{
  "n_layer": 9,
  "d_model": 192,
  "n_head": 6,
  "n_kv_head": 6,
  "head_dim": 32,
  "d_mlp": 768,
  "vocab_size": 1024,
  "activation": "squared_relu",
  "norm": "rmsnorm",
  "norm_place": "pre",
  "norm_eps": 1e-05,
  "positions": "rope",
  "rope_base": 3360.0,
  "rope_fraction": 1.0,
  "qk_norm": true,
  "attn_scale": 0.34,
  "bias": "none",
  "tie_embeddings": false,
  "parallel_block": false,
  "extras": ["capped logits"],
  "init": "uniform",
  "init_std_qkv": 0.038,
  "init_std_o": 0.0,
  "init_std_up": 0.038,
  "init_std_down": 0.0,
  "optimizer": "muon",
  "lr": 0.0105,
  "lr_mult_o": 3.0,
  "beta1": 0.95,
  "lr_head": 0.00546,
  "grad_clip": 0.5,
  "warmup_steps": 0,
  "schedule": "wsd",
  "decay_fraction": 0.572,
  "decay_shape": "linear",
  "final_lr_fraction": 0.0,
  "batch_tokens": 16384,
  "seq_len": 256,
  "doc_mask": true,
  "train_tokens": 124500000,
  "steps": 7599,
  "dataset": "wikipedia_en"
}
MLP neurons of a small language model. Each row is named by its layer, matrix (up: input weights) and neuron, and shows model dimensions 0-191. Each number is 128 + 32 x the weight over its row's rms, rounded and kept within 0 to 255. Numbers have three digits each.
After each neuron's rows, "fires after" lists the tokens most often just before its 100 highest values on Wikipedia text that the model never trained on.

L5.up395:175133163196066153165081102084143172165155148093102163098097134162151053166033129127100093136153115164127152155158095202153088108127141133135145113154151034150106145143113130081102113139110175103140126154131147143165177169091126134125132174139096100129093095158125081141127141109154084099112176127089136077110160139140117127064093136085116160123168086099139174119135068113174055139071131114168143116103181095139113114151137130093155153118197150122101089121112068134182117131177123143150131143071117170197095101137122095145163109144149102080110125118145094148133179083103165126
fires after: " comp", " app", " p", "c", " att", " pr"

L3.up404:116139138112149159104093131182153137134194160132084143157148156134139181111123069108170146118083158108093114103128092182089151099108103138064129165104213150105115178171166113084178117080126095125067110097123095176155132110178146119149164165126182148110135129118112162128092143107106141132123110055121122105054142116152158137118130116112169073074139145094131148165115128027183057151096117180143122156184111172075139147124146173198178119139126119137118113063110148132109128128108099147142109154114132168196127129144136131115149173161187132143199106101081119138138165125138194140
fires after: " ev", "iv", " se", "v", "qu"

L3.up111:165102142159122136135109132111129185202148167142149107105149130151081085136084095144089146174071136149147063124124067179182109125110157128109099100155161138125193091044083076172151097079136184203103198127122122132170133090128106177085169096111089077103127132065153151139117086166116126169183163096102214141147138120113127118150189173157134123115126114147171135179124092105113129162126150124098097112122100120086118081162128084139136104141137132166161108061133098125149170152153113160149137125111163172126165114151162111169115180139129141145162086120116162081078100161183142136
fires after: " f", " A", ".", " F", "F"

L5.up272:132127227142124208139128106153128201145102114125157248112184132104132114112112175126109121129155147146057131184145090098166125104163100067182080182143188124100100153127130140083175096107126070148189140135145127108138135115110131102118152107107084031153134103070139142162116124057136118098073167099119190109125117113133161145127121131134105135089094092095120171090152132150122110097111135144148102112115101136125109116135082093071104122161083065154097083087127117167126102132138166166140108162134087117131146165106145156145157133154088131096085078112132143114106127089128105196
fires after: ".", "\""

L3.up417:119119146075155116120117097150162104123146138174149178138141191143126105097105139076144101167125138148168161108152136112099159126106200073173139095170148159160238137096079149095155121125137143129125112135143076123083160103090134118132113168069126144092173158116152086106136131104129124117113133148112184151168157102100059133136187152144153145162153138201152112170174161107204068107193192106136131140119036113155138071093102073138179146165096163152141160162147136129152139176064126141149135155129093118142173098086087137108136105134122159146111145183123096104080072147156126125
fires after: "el", "ol", "er", " s", "n", "al"

L3.up732:102136111105162134099110084122123116127113092179118163109113142088172173106095112158122104142103123190153137116157176127114082098137054149069064101110151144160138136142161127090142176106124145097149121166085143073165150162113099108138111106248069086068126060196139111111152120107101154105144129082133086097165125106114095147133118056116084196144156131112107128140139163110153152121136113180118082166132123108165179119136088179083167099167118077128132144066149132116166098138100162100096150151125152125139185147115132159133099113175136168069119096187144146196163142155169172121
fires after: "hy", "areer", "ation", "s", "ory", "es"

L3.up367:142127139158091104129119151078144148085138107094152084120115107158160141133157132145090156064083070169099100130176148125125107111117089138062182100124096100157121139110131093090157252173124110108162183106155117131083145106119117094173128192125107149120106124115133127095107135111101165098141134061112135172149091121129149164142117146071150117094148169126157158146110097112102098172122079121098096083077153137132191155122066115119151100105099124186128094218090127110118138166144096129143086126106179134153163083073114206107119153072074194072170103071117148144134110139124114144
fires after: "\n\n", " pro", "==", " \"", " (", "b"

L3.up342:141091116140126125168102116135140165140156192123150115138122144118158114133090108112179139218158176081134176162102188109094101112133124117114119214102079161108136093145050146123157132139115128150141148176113146138119084144119163147106171091125070102079100179141166113072169103122171184142136091139174121142071116154124131107185057131102136082060109120074132080145125146095139117184167133153194119168167140179119152126172106134163129163145131086080164138163097138133087106102178122157138145075088073163140133064078145175135117134109168171119092149120076132158097100126147154096
fires after: ".", "ar", " comp"

L3.up345:147165166087092080132107157129131156124134197127166201119156073195156129162128150162144097148199129106068107084124175212111117087150130093125084144115136133198098103099087152103127111118117093099213097181128121136158131177149118120148099085100122148093160171086114179154121104078147087117131113080108142149098096147124198130104126108106141117120128124073112137083104103093129142103110143109169089076147095141114158122144117081115057083192142084112138151158073125108135108070127184093143148143136168159119121184086177084138111081090160122163123140148105174141162103099129108163
fires after: " Ch", "p", " t", " sh", " Sp", "ag"

L3.up106:096131194200190114144084114090121138110102120132186098132083157099117142126092114144176117106154121085088099130138099123130072102115072117109093067082093168166143144073122160162141109091120156108159134140120109178167159183134191166129103132094102118049167097096181150128157171152142070144154125096094089107130128169103119174184104144092152141106120118151054124117148116158141168157126105103188159164158143143160091152138190095126118121134141160120144090111150107125148116123156065077103131086115129075139088211177204137157092080150113125175083181096125119098119137134102145125
fires after: " s", "el", " rel", "i", "ch", " ch"

L3.up0:076062125110120196144133076104119126091121192141115122133163171148131197137141133155174174138094096116134115115166148120062155071159109112125143075175128138144174111154083078149145152111213089142184096124120120176094125152085141137097135184161116122122180090123117114100091167138083191086171093126174169173187167123162106094123145159111197104114128166130157132126102157149127168145129175175149109150175113167132088101181131119155181186148150144147165164129119144153131195146134110112104118119178143158131163163162122139116161121182117143134067165141099143183096170166109173121
fires after: " bu", "iv", "v", "if", "ain", "u"

L5.up283:103123110092137115078154126101136134104054121138166143106191171168181116183116146114116177182124085143107083115126160109110118172105111141069107123113150152090122146104112147080115118128103127122122161134105155120114102188106106052154078125105145086137095122106086153133083040130111133110103091078030094139147136132127112191129124125111112123122119097117087108113078110085160046128149147103095121144151142064175137153067160121122162120084092185131173155104091123098095089167123137098183115163107106131202184166141129137132134116149173087124117168137188148117086156179169064111
fires after: "al", "resent", "ric", "ig", "per", "n"

L3.up308:119156173130131116122096127185144118129151123084139148109155079096114130161165118154155123140105157073151159110126103129078118134152110202113135113133135081092153085047099118126121125148141131108136141101101118103104170106181063106099139104178104194109091064079101121183153125164123151079083099148084139086154094096172136167127129114069054138138090154135108111130155111123109166185120093172111194150123132149116128194124127155112170104120143154147146139188130122119135076136063165174068079170215131168080150152115126088084110118092150134101150080171144095148077051133141121146
fires after: " M", "ograp", " p", "op"

L3.up576:113128081097055143140107132127082088116132076165099155096094183176192098106120115151181115132119166078156184150113140123123146147123060070080159205106179125098088133096132143160145168102135082129179142095153143113129132137124180116096123064083102139112179127143134154151112156101144163134166104130075122123139125147134084130152100135139136106136122118124124147141071165056119176163140196092107106124121134111182101094169121081168149202122133129095126157111108113176189108130139158134125082141142097130121200109098108150046185170168125096165135164174037109154139137132115119145
fires after: " P", "v", " p", " c", "one", "ity"

L3.up116:139203109150143111175117118155127125199133142153129151065101059162097179133112089114176154037094158125169079106157144118142166111117128168079199147131122115168151119118169118100110100143122133162152113113129136149088121082114134113155094138148086154170151106151145108160157110097146092096126094173094102103137151141112134156130114107125143163146130128158084094129148165133180120133101127135080161120122129153134043159151138117197163115068146093192082143093075140122124185146170145134149074085138137191112066125118122090151010145130076097146090066095137158125122156126165156161
fires after: "\n\n", " p", " P", " c", " a", " the"

L3.up744:180119126155165142072129096105151157117162117112123101098128186171159096107106183166117204149105147125158122106127128079121088154089097102093163092169194121134150075114166066124127114139098158153139175123122167140139108120113163113124105193126131155144139189115150105117139161134151147102108112145129106113136110068133072074141100109122101167053113125159142150073096153110096085113098198141132094118137082198130160131092182174186078121132140086135192134109165131072095145178130116138118137105151104158149069177158150178068170147113131153158082193172106120111153153155049136129
fires after: ".", ",", " H", "0", " L"

L3.up269:110139130114064108141205125131157137105101066164174121101116102093136111094110111183048136182170193125130171089178146143191059122102139076110151112034145136126149086173159102142185157134095112112139094163087100119121137173089169112140159159064124140117173196154146184077139108114114175144083110177149135175132106150115149111138168061102113104089148084164129147106127146088142088055113147093193133104173153156144184142148105100117111159099077201133135124135125164138092110088147131170101102103119091114140125150140108129121101114132113107153139112147133094126153088146145135167
fires after: "r", "ent", "ur", "e", "8", "1"

L5.up44:149180117121120141110099148115075106112115125136078175156148206164080159085139090137117105169160126090172070136159149151123166138121170123130106186136132138100093149140149159166145156120115141160109142116128168091119131095149158128132106132090110143180170094068174160083135168116099099097159109133095136147170169126130114165121135157140135152138075136189091136100133132080141106131195132135150161146144058122049044137127196100127111107160060174129098096120139159085130157101181184168112121172097045130167145182097137091096038139098136116118126108090175101148100123169133103176
fires after: " S", "f", "up", "ist", "g"

L3.up123:121131160134167159100154176130098105177109104142069119143201136171100167167151101141132173149108069158087141127107119135091119144134150094119104187083173133109120130103091164121152102119121086135147142119186155079174122090110173104096156056105073131131127089140158153119119149119135160113173185132122109055131154167119131159073134149125127111124174167106171145170141127159130170194141107114192163188169121141162082128171181173120068145192139100147120130171167158142140035112151150097094147162089151166098111153111147154182098111073127153165129096135091108059111135173136166151
fires after: " con", "v", "on", " w", "u", "in"

L3.up10:118090091194128176166104155139108168161146098127120131118130201084128138088130176160119171087156143099160102166159077091128156157126086112090093078094156163144140169105077134199175137160121124155115133141164166126127113171132110111146107122133117133156159139128149108130102167099097150117147101136070093147159145119092094165095124132088184149094138100156074117114173113104135144179093204209110160144174085093123129133128106123095170108129116138134109163097141127111096153107157144093224143082138185116166150169111155124107123099148131186134086147158042066143137103157110024119
fires after: " s", "s", "al", "u", "an", " S"

L3.up373:185164133077130143126129108132082049104184062129097126165162134183119159099166172083158148102084149104112133092155136133141153122128124190117101091156121157106114114112167149099149148162108152119158151133110180186082081219173097108088144120129068126112119129135148107158112100101137182068138097126151119168134083130080079100120120092152102125118231136120173153158150094138149068136098113126197098136149175144138134159129131126107141133079126154166087117151142159146112156141167167147156104167113111132148132119061072182136143134183095101167111144132094168156037178089128140116
fires after: "il", "he", "b", "ough", "c", " w"

L3.up507:194118077083073203101194075131150132145159122085110121100180144119134101124151181123096116101057116125162165080126074082125081175213094098148084094122127116129120083152180161128082121136168107114079189123141136205115186128130112125085167117116131069146119144184152130132067130114100132127106103134129107133085106149151114119139131116157065119114160083130122094119113151128183097112124082140129132148115144189162129136172110057143134123099160123119108126138105070133117097178150144124143022098128073119103145135091108150113172105118142131131115174049124139101154115122180121106
fires after: "ow", " re", " R", "ver", " Count"

L5.up701:150085129219101155120144143193112126164124106098195181076122034133165157191150127110140112189129117149175127103150107149130124085118077123098132161120080114140113133143096136153116099140107101113156085081110152169098091113103106109112106169076153155154150168132087174142157156069151128106056085137069115149177133099118136130140118203155141107130135116149178153067091104150215167141112155126122111129104170161136099121160155109076097141057162121131125098138092165095139146169149141104113149119203177152189108135136089100120146150103113104100169121105099067105112135090153149161
fires after: " ", "e", "ot"

L3.up216:088135076150172102123116109129165140154135122095114135082172180131111121080098178083140118126111115148108104123174145127141105175123154129107129104118135096191099159092190085137120073133075076106137077148127132113099159124178138171168080188138137085169158129126145113122106093166121122108188153143177110147149166167086162129146107145129148152161095113105161131128137123114099163167146088141037143194124178116156075080090130146133178149154145093108138124126131102154175167094124111148088118159105156222171135116085135125192147141044174126038073176106085098122107113110147112164
fires after: "s", "im", "ens", "ch", "om"

L5.up691:099123125157086149180089113160189157095139054100121156149106124171143115071148123110164128116150186188096135141155133157098155156139119121124145085143138090119092175112174152200174056143115108068111129102121168142078136121124140179141092137118091152163140139142092109109076148121115111165125090086111190178093091135139057159200118153128114141164151113103166144095145184100103122098055103152094178079073127141098106098156130114117184099094136078136098086154105139156132193111147143141119124190082144104168157106108139109138169171086122128090136137107193159148152141105189162172
fires after: " a", " re", " A", "ang", " s"

L5.up591:094122123116104135176121087128115144150158195080142166163154122125122112114148123151159166132148164146157101113167103186100184120159157093115126092200131147108088111145146143099111162150159097105190105145112101100151114109059162153083106122213186129126156104129178146136110160152189171209160135188036126166170170184083134115145120077144157159136138140108091147124120137127072080099117092093088105142140062103163180133122120111086094049137108130107129147118088096148112119134127108102096161175133151083143133128117092079175175138092148131169102139177148074092138181109118120121
fires after: " W", " N", " L", " pr", "m", " Pr"

L3.up103:167123137171173156148152131109133109079142126155123098109133169136117101159084169166075156152117098133123097119106167134108149160090078139118137192086125113172148095117121116114158131075128110109184139092086118116060139136143174154141125089122118041110162106187065076153141111137060135170185068109141189032087157158112088150109097107148104108115064116145089114125142195134119105172175176142154101106145154137111124153123149145104129089201151086121149151105124145119213094117101114151091125164096098116133171097110105183148141162124115128062135156104133179097190164154143119115
fires after: ".", " m", "c", "C"

L3.up157:099130111206138097101155121094148135147167089193149141118152184122163085149158132148101176133110202150136125101179160117162104138139080234132125087152106165100143125112114120065123078155141114131097149102145160103167192072127074058104109116111094115098106122137155148121084073151077067115148132101080171089145131068129136108100091121127172121105161148114117111135150159114115197109165145158099120118064142152115139184135119163141132140172145136113172134169145172088166172094156131147111122173112133112167157140072175156221133118111103121153142126160097067128091184117092121136
fires after: "in", "a", "ag", "ong", "u"

L5.up559:128089111114134151168108141139120123156136095097125125120186151165174138088125161117163192099103131107119079141187099154094128185176176118132099100081172116163076087153133141094154145135136077174178125165116143146157167199109088208161097121141188161177116079139067109157097052129188125100146138101106146124127148143113113192115089174141104112131086066093154137127198114132120128174122132145112123171111179157162098100089140116054137170134107124132134110149087184123113078200179128152164149136143118093137196107146143100118129124127128124131108143216162134118134159152105162170
fires after: " D", " New", " d", " pro", " f", "w"

L3.up52:144070113072154130125022139120182126164199161111160133145136146114145157110135147126139145134077143146136125109119130107101073118110040139081106151091195189095179148106115149058134106114113072172150105142138155101183157169145128142160083179102108130117143136120170150098134159158138151162132149109178067093130068097134100092127132155165130102118154172104117190170150146122125120204063128072170124066108141141135120125169096159133147112132180144117097147140125103132085122139110134112104130090064126139132148080161122072096070123153173092108110086147078129105127110107197101170
fires after: " a", " ad", "ad", " Ad", "ter"

L5.up744:156171109121086131118124124115162127130130117104118099084174090129117066201134144117132079169137066081093145087145134093113128152135120163065113088132141076124199093121130194177112142132079122102098131140104085112160121204161177130112097137118146105123095098048122066114171121084127155128075119120125121140096142162145095143134118143121172161086173101201124088059046141133175143094095084132169085132157161121125161174131125176098147105130099212145145110182070124096089118110106141150141083078144196145120064102117118137116138113143155151102121166134168135172102110115155151113
fires after: "s", "ar", "ig", " pl", "art", "oc"